Weights of a small GPT-style language model, trained from scratch on English Wikipedia.
Size: width 256, 4 heads of 128.
Architecture: RMSNorm after each block, learned positions, no biases in attention or MLP, untied embeddings, normalized queries and keys.
Training: a variant of Adam for these matrices, 741M tokens.
MLP neurons of a small language model. Each row is named by its layer, matrix (gate and up: input weights) and neuron, and shows model dimensions 80-207. Each number is 50 + 10 x the weight over its row's rms, rounded and kept within 0 to 99. A neuron's up and down rows have the sign that makes its largest values positive.
After each neuron's rows, "fires on" lists the tokens most often at its 100 highest values on Wikipedia text that the model never trained on. A number after a token or word is its count.

L6.gate232:62 50 28 55 59 55 38 62 53 52 31 55 45 31 41 45 38 37 53 51 49 66 57 35 65 37 54 53 56 65 52 29 47 65 42 55 58 61 35 52 50 21 45 56 60 47 32 48 65 56 55 29 52 50 61 46 61 42 58 35 37 56 53 57 26 43 53 40 34 55 61 46 56 43 54 38 45 48 44 39 40 60 30 52 51 56 36 71 63 48 43 52 49 53 46 70 53 49 31 54 51 42 40 54 52 57 73 77 63 39 52 59 46 59 57 50 31 45 60 70 46 60 60 43 39 44 56 55
L6.up232:52 58 45 57 62 62 46 43 48 57 31 57 63 28 43 48 49 40 64 52 58 64 62 49 62 34 46 62 45 50 49 48 55 41 54 63 44 53 48 59 57 41 47 53 68 40 37 50 67 53 49 53 61 57 45 60 66 40 59 28 54 43 59 44 52 54 59 47 30 47 51 55 53 56 66 32 52 45 50 39 44 57 47 60 44 43 32 84 56 58 59 53 40 44 42 74 42 55 53 48 55 53 41 58 47 64 61 65 65 59 51 54 52 59 77 51 51 50 42 70 41 47 60 36 50 48 51 47
fires on: "," 14, " that" 10, " so" 9, " which" 9, " he" 8

L3.gate408:54 65 44 52 55 59 62 34 18 49 56 50 34 50 36 51 37 54 46 51 58 70 53 43 49 61 38 54 57 40 34 32 32 56 56 62 72 34 63 51 50 41 59 50 46 49 58 57 63 53 47 37 51 46 57 54 57 47 25 64 45 45 50 48 47 61 65 41 53 42 46 67 42 45 58 50 53 52 44 60 48 50 61 47 34 56 57 45 57 63 48 66 52 42 55 48 32 55 50 57 39 52 53 52 52 57 62 60 43 72 48 51 51 54 38 45 47 38 49 47 54 56 48 56 47 65 52 53
L3.up408:45 43 62 43 55 59 57 39 47 53 58 43 51 53 38 37 45 34 51 52 51 58 50 52 44 46 53 54 46 47 30 52 54 50 50 46 52 40 50 46 48 49 60 43 42 51 70 33 41 57 55 33 45 58 57 78 54 42 62 39 34 64 52 49 52 55 62 35 46 40 43 49 32 49 56 58 32 50 44 44 60 54 69 51 51 62 50 46 61 54 36 53 63 71 60 50 54 52 57 49 50 46 50 63 53 45 60 41 42 51 52 58 43 54 45 57 50 44 61 55 63 49 36 56 81 63 58 49
fires on: " January " 13, " March " 12, "===" 12, " November " 11, " December " 9, "==" 6

L4.gate142:53 54 53 30 28 39 59 51 46 52 42 53 46 50 45 57 48 63 34 44 45 54 43 45 56 57 42 65 58 47 46 44 42 45 17 59 36 43 52 56 37 48 54 37 45 47 39 56 60 31 47 50 42 50 64 61 60 38 33 47 39 37 62 54 45 37 63 75 57 56 58 69 36 45 47 48 41 53 44 45 30 57 53 48 49 68 34 48 44 52 43 55 62 26 49 47 56 30 55 68 49 56 64 37 37 54 53 53 53 51 57 64 63 45 50 50 53 47 54 66 66 61 65 25 56 58 46 39
L4.up142:47 56 64 50 41 46 58 39 52 30 55 38 52 52 52 45 52 40 32 48 49 48 53 54 43 67 33 41 51 51 43 55 46 46 24 35 49 30 56 48 41 51 48 48 39 56 67 57 57 40 31 30 57 40 47 69 55 65 42 57 47 41 53 35 36 51 65 44 49 55 51 52 23 41 52 46 39 49 58 56 44 61 52 41 41 49 50 56 33 46 54 48 49 39 51 50 48 48 52 57 63 42 49 51 54 53 43 41 46 49 65 55 54 57 34 51 54 46 56 34 61 52 45 28 63 42 44 42
fires on: "===" 34, "==" 32, "=" 26, "= " 4, "====" 4

L4.gate620:45 51 25 46 51 53 27 61 43 49 54 42 30 46 44 33 61 54 45 53 50 57 52 41 34 55 31 59 41 58 51 41 32 27 53 48 68 48 47 50 54 49 46 51 53 58 47 35 51 26 42 55 55 51 63 50 55 73 36 57 59 48 54 47 49 47 56 56 50 52 51 43 45 38 55 61 53 51 31 47 51 59 51 29 58 37 25 40 31 48 45 72 46 59 49 46 49 65 36 61 51 63 57 62 47 54 58 47 55 70 55 43 58 56 38 61 52 45 59 55 56 48 46 55 43 50 54 44
L4.up620:61 28 53 52 56 42 44 58 56 73 42 35 55 48 49 39 57 51 42 30 49 49 48 55 51 53 42 30 44 59 46 36 61 57 52 51 43 43 52 50 59 57 47 74 41 49 66 40 67 72 40 35 44 49 47 32 51 53 35 62 51 74 52 40 52 43 51 64 44 48 38 71 56 51 62 68 44 50 52 54 46 68 49 41 46 60 72 54 60 66 45 49 54 57 56 68 53 42 35 58 27 48 47 59 61 49 63 47 36 60 40 43 60 39 44 43 35 36 48 41 48 58 46 61 57 58 53 43
fires on: "," 27, "." 21, "18" 4

L3.gate314:49 59 44 69 59 49 54 58 49 39 42 55 38 55 42 47 56 61 41 44 61 67 51 40 34 41 57 53 49 62 51 38 57 55 60 31 65 34 41 51 80 67 49 48 56 61 58 39 50 42 44 38 41 32 35 42 56 64 64 48 39 36 49 41 43 52 44 34 41 52 33 54 48 42 58 44 49 60 41 35 44 46 66 50 39 60 62 44 60 63 50 78 60 21 31 61 29 48 48 48 54 52 46 52 69 67 49 49 32 61 34 65 48 31 53 43 35 40 49 42 64 45 41 65 52 44 53 48
L3.up314:43 43 68 54 44 63 49 44 39 41 49 42 54 54 49 53 47 62 56 55 71 44 47 48 23 52 41 56 39 50 53 44 60 50 61 46 38 36 60 47 70 64 45 35 60 62 50 47 46 54 52 66 48 61 52 32 51 73 55 56 44 48 63 49 48 66 53 34 54 45 47 52 56 50 45 43 61 53 36 44 75 46 57 47 42 44 42 45 62 51 61 57 59 39 43 58 16 60 47 36 44 35 37 52 77 53 42 49 42 51 48 70 55 41 45 58 62 35 70 50 49 46 31 62 54 41 54 78
fires on: "\n" 25, " was" 20, " were" 16, " are" 16, " is" 7, " |" 5

L8.gate70:58 34 55 48 58 44 39 40 52 57 62 51 37 40 32 33 42 45 37 20 57 48 58 45 47 57 64 42 54 43 53 40 56 67 43 40 57 66 54 47 57 48 59 44 44 47 46 60 45 66 59 36 54 46 52 43 55 55 40 33 81 50 44 34 55 67 66 56 60 37 42 51 56 56 35 36 48 60 68 32 40 47 62 47 47 62 54 35 25 55 35 63 53 50 46 41 50 40 41 65 37 75 41 56 68 61 78 41 41 44 46 40 66 37 53 64 58 68 50 41 53 51 65 49 32 75 34 44
L8.up70:41 49 55 38 62 57 53 36 59 37 49 58 65 65 53 56 46 44 49 53 61 44 52 59 53 48 45 43 56 51 52 57 37 42 42 61 57 54 57 42 40 43 60 33 32 38 50 46 49 61 39 62 62 58 36 66 36 49 51 61 57 62 50 49 37 36 54 55 60 41 51 62 45 55 52 49 66 46 53 70 57 59 45 46 46 49 66 46 30 44 62 48 63 71 70 58 58 57 56 50 40 37 52 40 33 44 52 59 31 63 57 55 53 34 61 64 42 63 61 70 47 47 58 33 47 59 51 56
fires on: "ed" 34, "et" 11, "pl" 8, "est" 7, "es" 6

L4.gate573:56 49 67 42 50 36 43 63 54 56 51 47 55 49 45 48 60 63 63 56 48 67 44 42 54 59 50 45 14 49 62 56 68 33 60 89 53 46 60 49 55 46 46 56 43 58 44 50 46 45 55 54 54 52 43 36 66 48 42 37 41 45 49 64 47 48 53 60 58 37 46 46 66 38 52 52 47 41 48 53 35 45 43 57 51 62 52 57 61 58 44 55 68 55 58 41 40 48 21 47 55 62 62 38 68 66 70 51 38 52 52 62 61 45 41 44 48 45 50 57 42 45 53 56 62 35 31 41
L4.up573:41 45 62 58 46 39 53 56 35 44 69 59 37 54 64 59 66 66 45 48 57 58 47 45 54 55 38 49 51 67 34 35 50 50 54 28 37 45 49 65 53 71 50 53 32 38 48 54 38 40 44 43 45 44 49 45 41 54 66 49 36 45 56 39 47 51 64 51 48 41 53 19 51 49 48 63 54 42 51 45 36 31 39 42 41 41 74 57 28 53 41 54 63 51 45 58 53 63 51 45 67 55 67 53 51 74 41 44 47 58 45 58 65 46 64 72 46 49 70 57 40 60 68 78 35 36 48 54
fires on: "-" 62, " were" 11, " was" 7, " has been" 5

L6.gate463:69 52 55 46 63 60 48 52 35 51 51 41 36 52 56 38 43 36 42 46 55 51 40 51 40 49 53 59 49 47 43 45 63 49 44 50 58 34 47 52 71 75 56 59 40 41 38 57 59 46 40 46 51 45 59 67 38 73 64 45 56 52 55 48 43 36 64 42 61 39 44 47 31 45 53 43 50 48 52 29 37 75 64 69 60 47 34 59 54 43 39 46 82 38 54 64 51 48 40 49 48 62 39 50 56 38 48 50 52 51 37 37 58 55 44 50 44 64 55 45 48 40 74 48 39 55 45 74
L6.up463:46 57 49 41 51 48 54 64 23 52 55 44 33 56 55 49 43 45 57 47 41 40 61 50 63 48 43 54 53 63 47 55 52 38 52 62 47 36 61 63 52 54 56 30 37 53 59 33 45 52 29 53 48 62 60 51 61 48 69 73 48 55 51 34 53 32 57 48 66 54 58 62 51 72 38 38 64 54 49 55 39 39 37 58 41 45 61 60 59 43 64 48 52 42 54 61 52 49 43 59 58 40 52 47 51 45 45 49 58 35 34 36 50 32 75 66 29 66 26 35 43 53 52 28 65 51 44 59
fires on: " ex" 31, "est" 10, "il" 7, " an" 7, "es" 4, " sl" 4

L5.gate389:44 47 47 56 40 54 45 53 46 61 30 60 44 32 39 50 59 50 37 52 58 43 70 57 39 50 40 50 36 71 48 53 49 55 36 35 48 52 43 37 49 62 51 63 39 49 44 46 71 44 52 54 51 58 44 45 37 34 65 44 45 43 67 63 55 58 45 62 53 48 50 59 47 44 49 44 56 68 56 53 50 48 56 55 51 67 42 42 39 20 41 57 56 59 34 74 54 57 55 52 39 74 40 50 40 44 55 46 50 39 62 58 56 54 59 51 64 44 59 37 59 23 51 41 54 50 46 76
L5.up389:50 44 47 38 54 53 64 36 62 72 39 61 53 61 53 71 52 56 54 51 67 37 60 55 49 38 42 75 59 66 44 59 46 55 42 49 47 82 70 68 48 27 36 63 41 57 46 34 50 48 44 69 36 51 47 51 45 37 64 50 58 44 61 49 65 47 49 43 47 51 56 41 56 45 60 34 48 67 44 51 44 46 31 51 56 44 58 52 58 31 43 55 50 56 52 64 52 49 56 55 38 57 46 59 47 62 45 48 49 54 73 55 47 39 41 28 46 53 63 48 57 46 58 35 49 36 47 54
fires on: "p" 15, "t" 14, "m" 11, "h" 11, "ang" 7

L3.gate170:56 42 43 49 38 28 53 42 37 50 56 50 31 47 53 63 67 50 43 57 46 50 50 52 36 56 45 66 66 47 58 53 42 34 37 41 58 37 55 51 60 65 59 40 52 60 49 41 43 47 52 43 48 52 49 50 43 40 51 64 38 59 55 51 53 49 58 74 50 59 52 60 54 54 49 51 49 59 49 61 43 59 61 49 61 52 50 42 64 60 75 72 49 44 56 56 37 52 49 58 67 58 61 54 29 57 43 45 49 62 45 60 52 36 56 43 55 48 53 45 49 45 46 40 44 62 56 63
L3.up170:42 60 37 48 52 48 67 40 40 57 52 44 34 56 51 49 73 41 31 60 63 39 47 52 42 56 50 52 61 32 72 54 50 37 49 29 33 29 46 51 37 51 66 49 46 58 43 31 49 45 58 39 48 55 54 48 44 45 46 68 34 50 57 55 61 53 60 59 29 59 50 48 45 58 39 49 34 52 50 67 53 55 41 59 49 56 53 45 48 49 63 61 44 40 61 56 47 58 43 48 61 40 51 47 34 40 43 34 51 62 56 61 56 54 62 51 62 69 52 38 55 22 47 36 30 60 64 53
fires on: "8" 16, " of the" 13, "6" 9, "2" 7, "5" 7

L3.gate119:60 34 43 46 49 53 34 57 64 60 60 55 33 44 22 48 66 55 42 56 60 50 48 48 42 60 36 62 43 55 46 41 47 37 38 38 66 51 60 57 60 60 53 68 59 59 35 66 50 53 39 59 55 60 47 47 66 69 61 53 56 78 64 47 61 43 41 63 61 56 49 65 45 46 52 45 50 58 33 36 41 63 58 44 56 59 43 70 50 69 54 57 55 54 56 41 57 46 45 51 71 69 69 52 49 48 39 55 50 58 47 58 37 35 59 36 47 37 47 39 48 46 35 53 46 58 47 51
L3.up119:37 47 44 36 46 50 66 34 44 49 54 77 58 60 47 67 59 44 56 70 70 39 46 50 47 31 49 44 40 43 51 52 47 50 43 46 59 56 53 48 65 47 53 69 71 57 58 70 62 46 57 58 43 53 53 51 57 65 68 35 58 71 44 51 70 50 39 53 54 34 62 55 63 55 33 52 59 50 42 35 41 39 40 55 61 53 44 53 45 67 42 43 55 53 64 38 45 54 39 43 68 50 65 48 58 48 29 49 49 43 54 71 48 53 45 48 45 51 47 53 39 44 51 57 47 47 57 60
fires on: " | " 46, "; " 24, "\"" 9, ") | " 7

L3.gate660:51 48 54 63 46 44 59 54 51 61 54 47 29 44 46 49 54 57 58 36 56 59 56 44 51 43 44 77 48 40 55 50 50 45 50 80 57 37 49 46 37 43 52 43 60 45 48 39 75 45 44 54 59 51 44 47 66 57 45 33 55 51 61 66 54 35 53 72 48 53 55 52 45 59 57 45 47 34 35 47 35 56 54 57 31 52 36 70 58 51 54 51 47 35 58 53 44 44 44 54 48 52 56 49 49 54 60 57 59 44 60 53 66 48 62 63 45 38 48 41 45 52 78 63 58 64 40 49
L3.up660:58 46 57 60 56 51 71 69 51 61 47 44 41 46 57 50 49 48 58 48 81 51 54 41 65 38 51 60 35 39 63 40 50 41 59 56 49 50 35 49 49 56 44 46 71 50 56 36 63 49 65 54 52 42 39 73 47 65 33 50 32 41 53 64 61 42 50 48 58 47 65 48 48 30 41 39 37 50 43 25 42 51 51 69 27 57 55 67 39 43 48 40 51 44 61 56 27 53 37 37 19 45 41 59 65 39 50 55 50 31 60 50 54 47 54 57 43 50 36 41 55 39 52 70 42 43 49 46
fires on: "," 32, ", the" 15, "s," 5, ", F" 4, ", a" 4

L5.gate95:56 22 44 48 38 49 42 43 43 51 53 39 45 47 43 47 54 56 48 45 36 50 47 55 30 58 41 53 43 52 47 53 25 45 52 55 64 65 55 32 42 47 59 53 31 41 28 42 53 68 35 41 47 53 43 46 62 49 53 38 71 64 52 38 55 51 37 52 47 56 56 57 47 53 71 53 58 56 40 59 37 46 54 43 69 66 41 61 45 46 52 51 44 59 50 49 37 46 49 54 65 61 48 63 55 52 52 62 51 57 49 56 41 38 63 39 51 47 60 42 58 43 70 49 35 47 59 48
L5.up95:45 28 52 35 45 50 36 31 57 52 52 47 46 53 34 38 58 50 68 61 41 50 44 52 32 46 50 52 59 48 54 52 43 44 55 50 64 45 53 51 68 37 56 49 44 42 50 60 63 66 31 54 57 55 47 42 85 42 46 34 67 59 36 40 50 46 55 49 51 45 48 61 59 46 71 60 49 45 47 52 45 40 56 40 67 64 59 24 48 55 46 40 52 55 41 48 31 52 56 51 53 45 61 61 47 46 43 53 43 41 57 47 48 36 58 29 51 62 40 27 38 57 39 58 55 45 58 51
fires on: "." 46, " | " 8, "\"" 7, "\"." 4, ")." 4

L4.gate375:57 58 52 42 60 36 47 52 64 46 57 35 60 61 44 55 26 49 51 53 43 50 42 46 46 46 55 55 43 58 55 35 47 42 47 50 58 48 72 56 63 42 54 50 45 54 53 53 51 51 49 44 56 45 44 37 50 52 42 47 62 57 56 50 43 48 42 45 46 70 51 47 45 51 28 48 37 51 25 64 41 60 50 37 42 73 48 51 61 62 58 35 51 56 54 49 54 40 57 53 36 63 60 34 46 52 63 46 45 38 50 46 58 49 56 52 40 46 48 63 37 60 35 50 52 69 59 47
L4.up375:55 55 55 52 46 60 57 45 56 51 54 53 48 37 52 54 74 64 34 55 37 52 52 48 40 48 43 46 56 52 56 34 62 36 48 36 60 34 67 62 72 44 42 50 46 67 28 47 50 28 54 68 49 38 64 55 59 63 57 53 51 41 53 58 54 55 54 41 37 41 34 54 53 49 68 58 52 56 46 31 41 43 43 51 37 44 53 48 46 53 30 41 49 52 38 58 42 55 52 57 57 35 43 45 75 46 62 46 44 62 42 54 59 57 35 70 44 40 70 26 57 41 40 75 51 41 60 57
fires on: " was" 36, " were" 17, " was " 6, " is" 5, " were " 4

L3.gate574:58 39 50 45 42 36 40 50 58 55 62 42 51 50 47 48 58 50 45 49 60 30 47 57 47 57 52 57 37 65 43 26 38 50 48 44 45 38 53 46 62 50 56 50 32 64 57 46 40 50 36 65 53 46 43 64 43 56 49 68 48 50 65 46 37 32 38 49 53 43 51 67 47 45 60 46 42 38 49 55 46 51 65 37 64 51 49 32 62 51 75 54 59 61 46 54 53 38 45 54 44 67 50 43 59 39 46 58 48 49 50 37 34 44 37 55 55 30 56 69 46 48 43 48 59 66 50 52
L3.up574:42 48 58 45 49 69 66 41 48 45 45 51 56 46 55 57 51 51 55 65 50 50 49 52 61 48 46 45 40 40 39 64 54 40 42 36 46 45 62 55 68 50 64 61 31 69 65 52 34 50 39 72 44 43 62 57 48 59 59 45 47 55 40 46 54 54 63 32 39 59 51 38 35 66 46 40 44 43 38 50 42 46 44 45 60 44 47 25 23 64 52 53 53 78 78 50 49 47 38 50 56 56 44 42 53 48 39 47 55 36 52 31 53 54 44 40 63 50 47 45 35 36 51 52 76 69 52 43
fires on: " | " 29, " | — | —" 13, " (" 7, " in" 6, "th" 6

L5.gate64:60 47 55 63 49 50 43 59 61 50 37 41 31 51 42 33 54 51 55 43 46 51 45 47 40 59 25 66 43 37 56 55 43 47 54 66 52 55 42 50 62 59 32 46 45 58 40 43 49 43 29 75 59 48 39 46 67 44 58 50 44 52 50 72 47 43 56 54 38 50 67 75 59 50 64 49 35 50 60 43 35 50 56 68 67 43 50 54 51 36 42 52 51 46 37 55 51 43 68 62 53 62 39 54 51 51 56 63 67 65 28 65 49 35 58 42 42 47 43 61 42 52 38 74 43 52 40 61
L5.up64:40 51 36 60 48 65 55 47 46 49 44 57 71 57 51 70 60 48 51 56 58 47 50 53 40 28 42 70 46 70 47 41 42 60 60 50 54 52 57 51 52 57 46 45 51 65 44 52 60 61 57 69 52 51 37 49 48 51 49 67 46 33 42 41 56 49 59 44 59 55 61 46 55 34 65 50 59 39 46 55 44 55 57 47 37 55 69 73 62 57 50 61 53 50 60 55 45 50 50 60 46 43 62 38 37 45 62 36 40 40 63 30 45 33 48 42 55 46 55 38 51 59 47 54 23 60 48 69
fires on: "t" 26, "in" 22, "it" 11, "an" 7, "ang" 6

L5.gate90:51 50 39 63 48 43 49 62 40 70 58 58 44 40 54 51 44 60 38 37 52 51 39 47 36 54 57 67 39 48 62 53 31 58 47 56 46 59 44 43 50 43 38 53 67 56 63 42 50 27 52 41 55 67 50 35 43 45 56 31 61 50 60 56 50 46 42 59 55 38 63 63 48 54 38 37 42 60 47 34 58 49 54 41 56 48 15 34 35 45 33 65 61 72 64 39 44 58 42 57 37 59 56 57 58 41 50 64 41 59 29 65 50 47 50 77 47 32 34 51 45 60 70 61 62 58 54 39
L5.up90:58 66 35 59 73 53 53 68 39 37 39 67 46 41 53 43 34 71 50 36 58 48 57 55 57 59 58 51 43 39 49 56 41 44 59 43 47 50 37 33 53 56 49 45 46 46 62 45 36 48 47 59 59 69 53 42 48 55 64 48 42 62 59 48 34 47 36 44 52 29 65 61 41 30 46 60 57 51 70 40 60 40 65 49 49 40 67 35 52 63 46 56 52 48 48 51 59 62 44 66 53 45 48 53 58 56 49 49 48 38 60 51 67 52 53 54 53 62 57 40 45 31 47 59 46 49 48 27
fires on: "l" 15, "ent" 14, "ass" 9, "al" 7, "or" 5

L5.gate534:58 31 56 41 42 27 31 65 44 64 57 48 42 34 31 35 68 55 52 48 43 56 36 47 51 59 42 60 36 65 60 63 44 45 58 39 52 44 43 33 37 52 52 46 55 47 42 55 67 68 47 36 58 43 46 49 56 33 39 33 55 68 52 55 60 44 48 61 54 59 44 48 49 52 61 45 47 51 35 41 37 45 51 58 59 43 34 26 47 44 50 59 58 42 38 42 60 44 56 50 60 55 53 42 59 54 61 57 56 40 45 60 53 45 48 41 56 38 53 22 45 45 54 40 51 46 39 45
L5.up534:29 65 53 32 39 42 38 49 49 65 50 44 56 56 43 50 66 49 60 34 43 63 49 46 57 62 58 52 52 45 56 60 38 53 53 54 51 61 48 30 47 44 50 48 53 44 42 54 69 72 49 33 48 37 50 38 67 32 56 29 66 63 40 44 70 35 38 55 56 50 59 44 40 69 45 56 48 45 36 53 45 44 31 58 55 44 56 44 51 44 56 46 56 66 40 25 56 53 63 39 42 48 38 69 48 42 49 52 42 44 49 70 47 45 54 33 56 24 60 30 56 42 53 47 34 45 47 40
fires on: "." 66, "\"" 8, "s." 6, "\"." 5

L4.gate407:51 41 36 66 40 37 45 68 54 65 62 45 53 45 46 69 39 53 35 30 71 49 54 58 52 47 43 44 47 44 56 29 33 54 45 55 36 71 29 54 41 48 58 71 70 55 53 38 60 49 44 73 35 56 60 57 72 59 54 51 61 54 57 43 33 48 45 49 59 58 59 50 55 50 43 42 66 52 31 34 45 62 55 64 34 50 52 51 47 56 54 62 62 78 55 52 53 49 44 55 50 54 46 53 33 55 68 49 48 65 35 62 60 65 62 52 49 45 39 44 43 39 48 49 46 38 65 40
L4.up407:51 51 30 47 54 43 49 57 65 47 66 47 45 65 52 50 42 47 54 40 52 26 53 55 35 41 56 41 56 57 41 49 25 55 59 40 66 49 33 55 47 59 48 45 44 67 55 38 41 62 53 69 46 55 59 50 59 42 61 50 59 29 36 48 53 55 41 32 48 57 37 65 59 64 48 44 52 46 52 62 41 52 70 37 52 51 56 51 34 42 65 41 62 58 53 58 43 60 36 62 54 59 45 51 52 21 54 44 49 51 39 44 60 48 56 60 69 60 45 54 61 59 49 60 51 49 63 27
fires on: "a" 14, "re" 14, "un" 6, "ul" 6, "l" 6, "al" 6

L4.gate570:46 41 57 50 60 62 56 39 46 67 48 66 40 40 42 59 59 59 56 53 66 57 49 53 41 62 54 52 46 57 33 53 36 32 44 65 59 52 69 41 41 72 61 57 52 62 51 49 68 35 48 38 46 45 43 71 57 52 42 45 63 39 61 47 35 46 51 46 65 46 55 64 43 33 59 64 18 56 37 43 40 56 53 57 62 68 48 55 58 46 57 69 52 60 38 51 54 57 51 54 51 47 47 51 37 51 36 64 41 62 47 57 54 50 39 31 56 34 63 50 61 46 55 54 55 33 46 56
L4.up570:43 45 41 39 53 73 48 25 24 53 52 65 57 55 47 70 48 52 57 59 62 55 50 56 45 54 70 44 65 56 37 46 47 49 36 54 61 56 51 52 41 60 63 24 52 32 51 45 67 33 50 49 38 36 55 69 56 48 49 42 50 36 41 46 35 54 43 44 69 35 58 43 50 43 55 65 34 60 48 39 63 53 58 49 51 65 57 42 52 42 60 56 57 49 38 48 59 60 48 42 43 50 49 72 43 36 45 61 48 49 64 59 56 55 42 49 55 43 55 55 44 40 48 45 51 28 35 59
fires on: "==" 57, "===" 21, " \"" 11, "====" 9

L5.gate684:48 55 53 52 66 34 39 62 47 53 64 27 39 39 43 45 54 49 58 44 67 67 51 46 53 40 41 52 42 50 64 43 47 42 51 64 44 68 38 53 29 50 46 63 61 32 45 29 75 44 56 41 56 43 41 63 68 51 37 49 34 52 63 50 60 40 67 62 59 37 69 52 49 40 48 30 42 52 46 52 28 52 51 66 49 54 52 61 45 42 54 56 44 48 63 63 53 33 47 46 42 56 43 46 52 50 66 55 64 34 55 56 43 55 70 61 49 57 41 52 30 52 56 38 41 44 64 39
L5.up684:56 52 53 54 45 48 51 49 57 48 53 37 49 56 55 46 45 53 64 63 50 67 59 51 47 65 43 67 57 57 53 43 46 45 37 70 54 50 55 43 25 62 51 31 52 42 62 26 65 52 35 59 72 37 32 33 81 59 46 49 56 48 58 64 51 44 61 63 39 52 55 43 50 67 63 50 45 41 52 58 49 44 54 65 35 62 30 55 48 47 44 32 47 41 58 56 54 45 36 48 57 54 54 29 37 48 69 58 57 45 67 52 69 48 46 54 51 50 43 50 49 53 63 46 55 39 51 43
fires on: "," 36, " the" 7, "s," 6, ", G" 5, ")," 4

L4.gate119:60 27 47 57 46 37 25 56 56 64 37 49 37 40 51 39 52 51 44 29 56 43 55 45 54 48 39 55 60 51 47 54 49 40 54 37 30 56 44 47 57 37 46 56 44 58 51 49 54 48 44 42 46 71 45 55 48 58 48 69 43 65 59 45 40 41 50 64 41 59 76 75 60 48 56 36 46 54 55 55 39 61 50 38 51 57 58 50 43 34 49 56 45 54 46 46 64 42 45 70 59 52 49 50 43 47 55 51 52 52 56 55 49 54 39 50 52 36 39 33 52 59 71 52 53 46 52 59
L4.up119:49 40 46 49 38 40 34 53 54 49 51 59 59 45 51 49 55 61 47 30 53 40 53 43 56 36 41 38 64 57 55 44 55 52 53 47 18 49 54 46 71 41 48 69 37 41 64 49 58 57 40 46 49 66 35 42 41 46 56 66 46 68 49 49 44 38 57 44 43 53 65 56 46 61 59 56 47 44 59 44 55 53 45 26 45 70 40 40 40 46 43 36 43 69 54 52 53 45 42 57 71 45 48 59 47 44 35 41 55 52 57 60 61 65 25 50 54 45 36 45 60 53 66 54 43 33 46 51
fires on: "." 20, "," 13, "5" 9, " code" 5, "39" 5

L4.gate617:52 31 61 57 64 48 40 60 55 51 44 37 48 40 43 51 41 53 55 43 38 42 63 43 44 50 41 44 29 57 54 31 32 42 36 53 53 52 72 43 67 51 53 52 48 78 47 42 54 61 45 38 54 33 50 49 47 53 55 55 26 50 44 45 58 46 48 52 31 30 42 54 52 56 55 57 51 66 51 34 54 61 54 37 64 59 46 57 41 61 49 42 51 51 50 63 36 49 34 50 42 60 47 68 63 52 34 60 51 58 44 77 56 50 46 51 58 29 58 59 46 61 31 53 54 44 52 52
L4.up617:59 46 55 52 39 52 50 33 54 54 53 67 49 68 48 59 39 64 53 51 61 67 44 52 51 35 61 64 45 60 30 58 59 43 48 51 35 58 47 56 68 66 49 64 37 29 49 65 47 54 38 43 44 38 45 53 53 58 35 28 42 62 48 43 47 42 55 53 56 55 50 54 50 61 73 44 49 39 47 41 46 46 45 67 65 41 58 44 57 50 58 63 53 39 45 50 36 52 42 39 62 45 55 64 48 37 48 60 48 59 44 53 52 47 37 30 57 42 38 55 60 59 53 45 60 55 64 17
fires on: " | " 18, " | — | —" 9, " th" 8, " | —" 6, " the b" 6, " | +" 5

L4.gate14:49 50 43 57 68 49 52 62 56 61 48 55 42 47 48 61 56 47 49 37 55 46 52 49 63 45 43 81 43 46 32 48 61 55 44 45 55 44 27 41 48 51 45 42 56 51 44 45 53 55 48 47 53 64 55 66 60 59 35 43 53 52 56 53 44 34 46 52 33 58 53 66 41 41 69 38 43 59 35 42 51 61 49 39 37 56 35 69 55 37 61 50 51 47 57 54 57 45 60 45 58 52 47 50 52 44 65 58 51 50 46 47 51 46 80 57 42 58 39 56 57 45 87 48 57 41 46 35
L4.up14:51 70 41 53 59 58 65 63 62 56 56 61 64 50 52 49 50 47 56 49 45 47 56 64 62 53 46 57 61 33 46 39 68 51 57 22 64 61 55 57 69 35 35 50 48 66 59 64 53 61 46 52 54 68 44 50 56 72 37 40 55 58 46 44 29 51 37 45 43 43 49 72 48 62 46 41 32 37 45 30 51 29 48 27 42 46 25 49 27 43 65 47 51 64 44 51 27 58 45 53 62 38 36 63 58 46 64 48 35 44 60 61 43 58 75 53 56 59 53 71 62 51 49 45 48 55 51 52
fires on: "," 47, ", which" 12, ", as" 7, "s," 4

L3.gate44:57 56 44 55 67 47 57 56 59 60 48 37 52 41 52 60 48 55 53 50 54 66 51 50 44 50 43 62 48 35 42 52 46 53 57 68 75 56 52 54 28 30 51 47 68 41 37 35 68 49 57 52 60 47 51 61 57 34 42 44 66 51 48 71 45 45 47 83 54 58 44 35 42 29 60 50 30 40 34 52 39 53 46 50 47 43 44 79 55 41 49 69 53 55 54 58 73 56 56 52 47 46 51 49 48 53 64 47 58 58 47 64 34 50 82 57 50 41 50 47 44 55 66 44 41 72 43 40
L3.up44:47 70 54 39 65 56 68 47 38 30 50 44 68 56 51 55 56 40 49 58 61 49 59 48 48 46 57 65 64 47 41 62 37 41 31 47 59 55 60 48 40 40 43 45 54 43 38 42 42 59 65 42 69 52 41 61 57 50 43 37 50 42 52 70 54 48 60 70 54 69 48 35 54 50 49 26 23 43 46 56 45 62 45 57 31 49 38 67 56 40 41 47 44 63 56 50 42 47 64 45 58 47 61 50 46 45 62 52 57 63 53 68 45 59 56 40 55 53 51 64 50 38 67 43 40 57 41 49
fires on: "," 48, "s," 6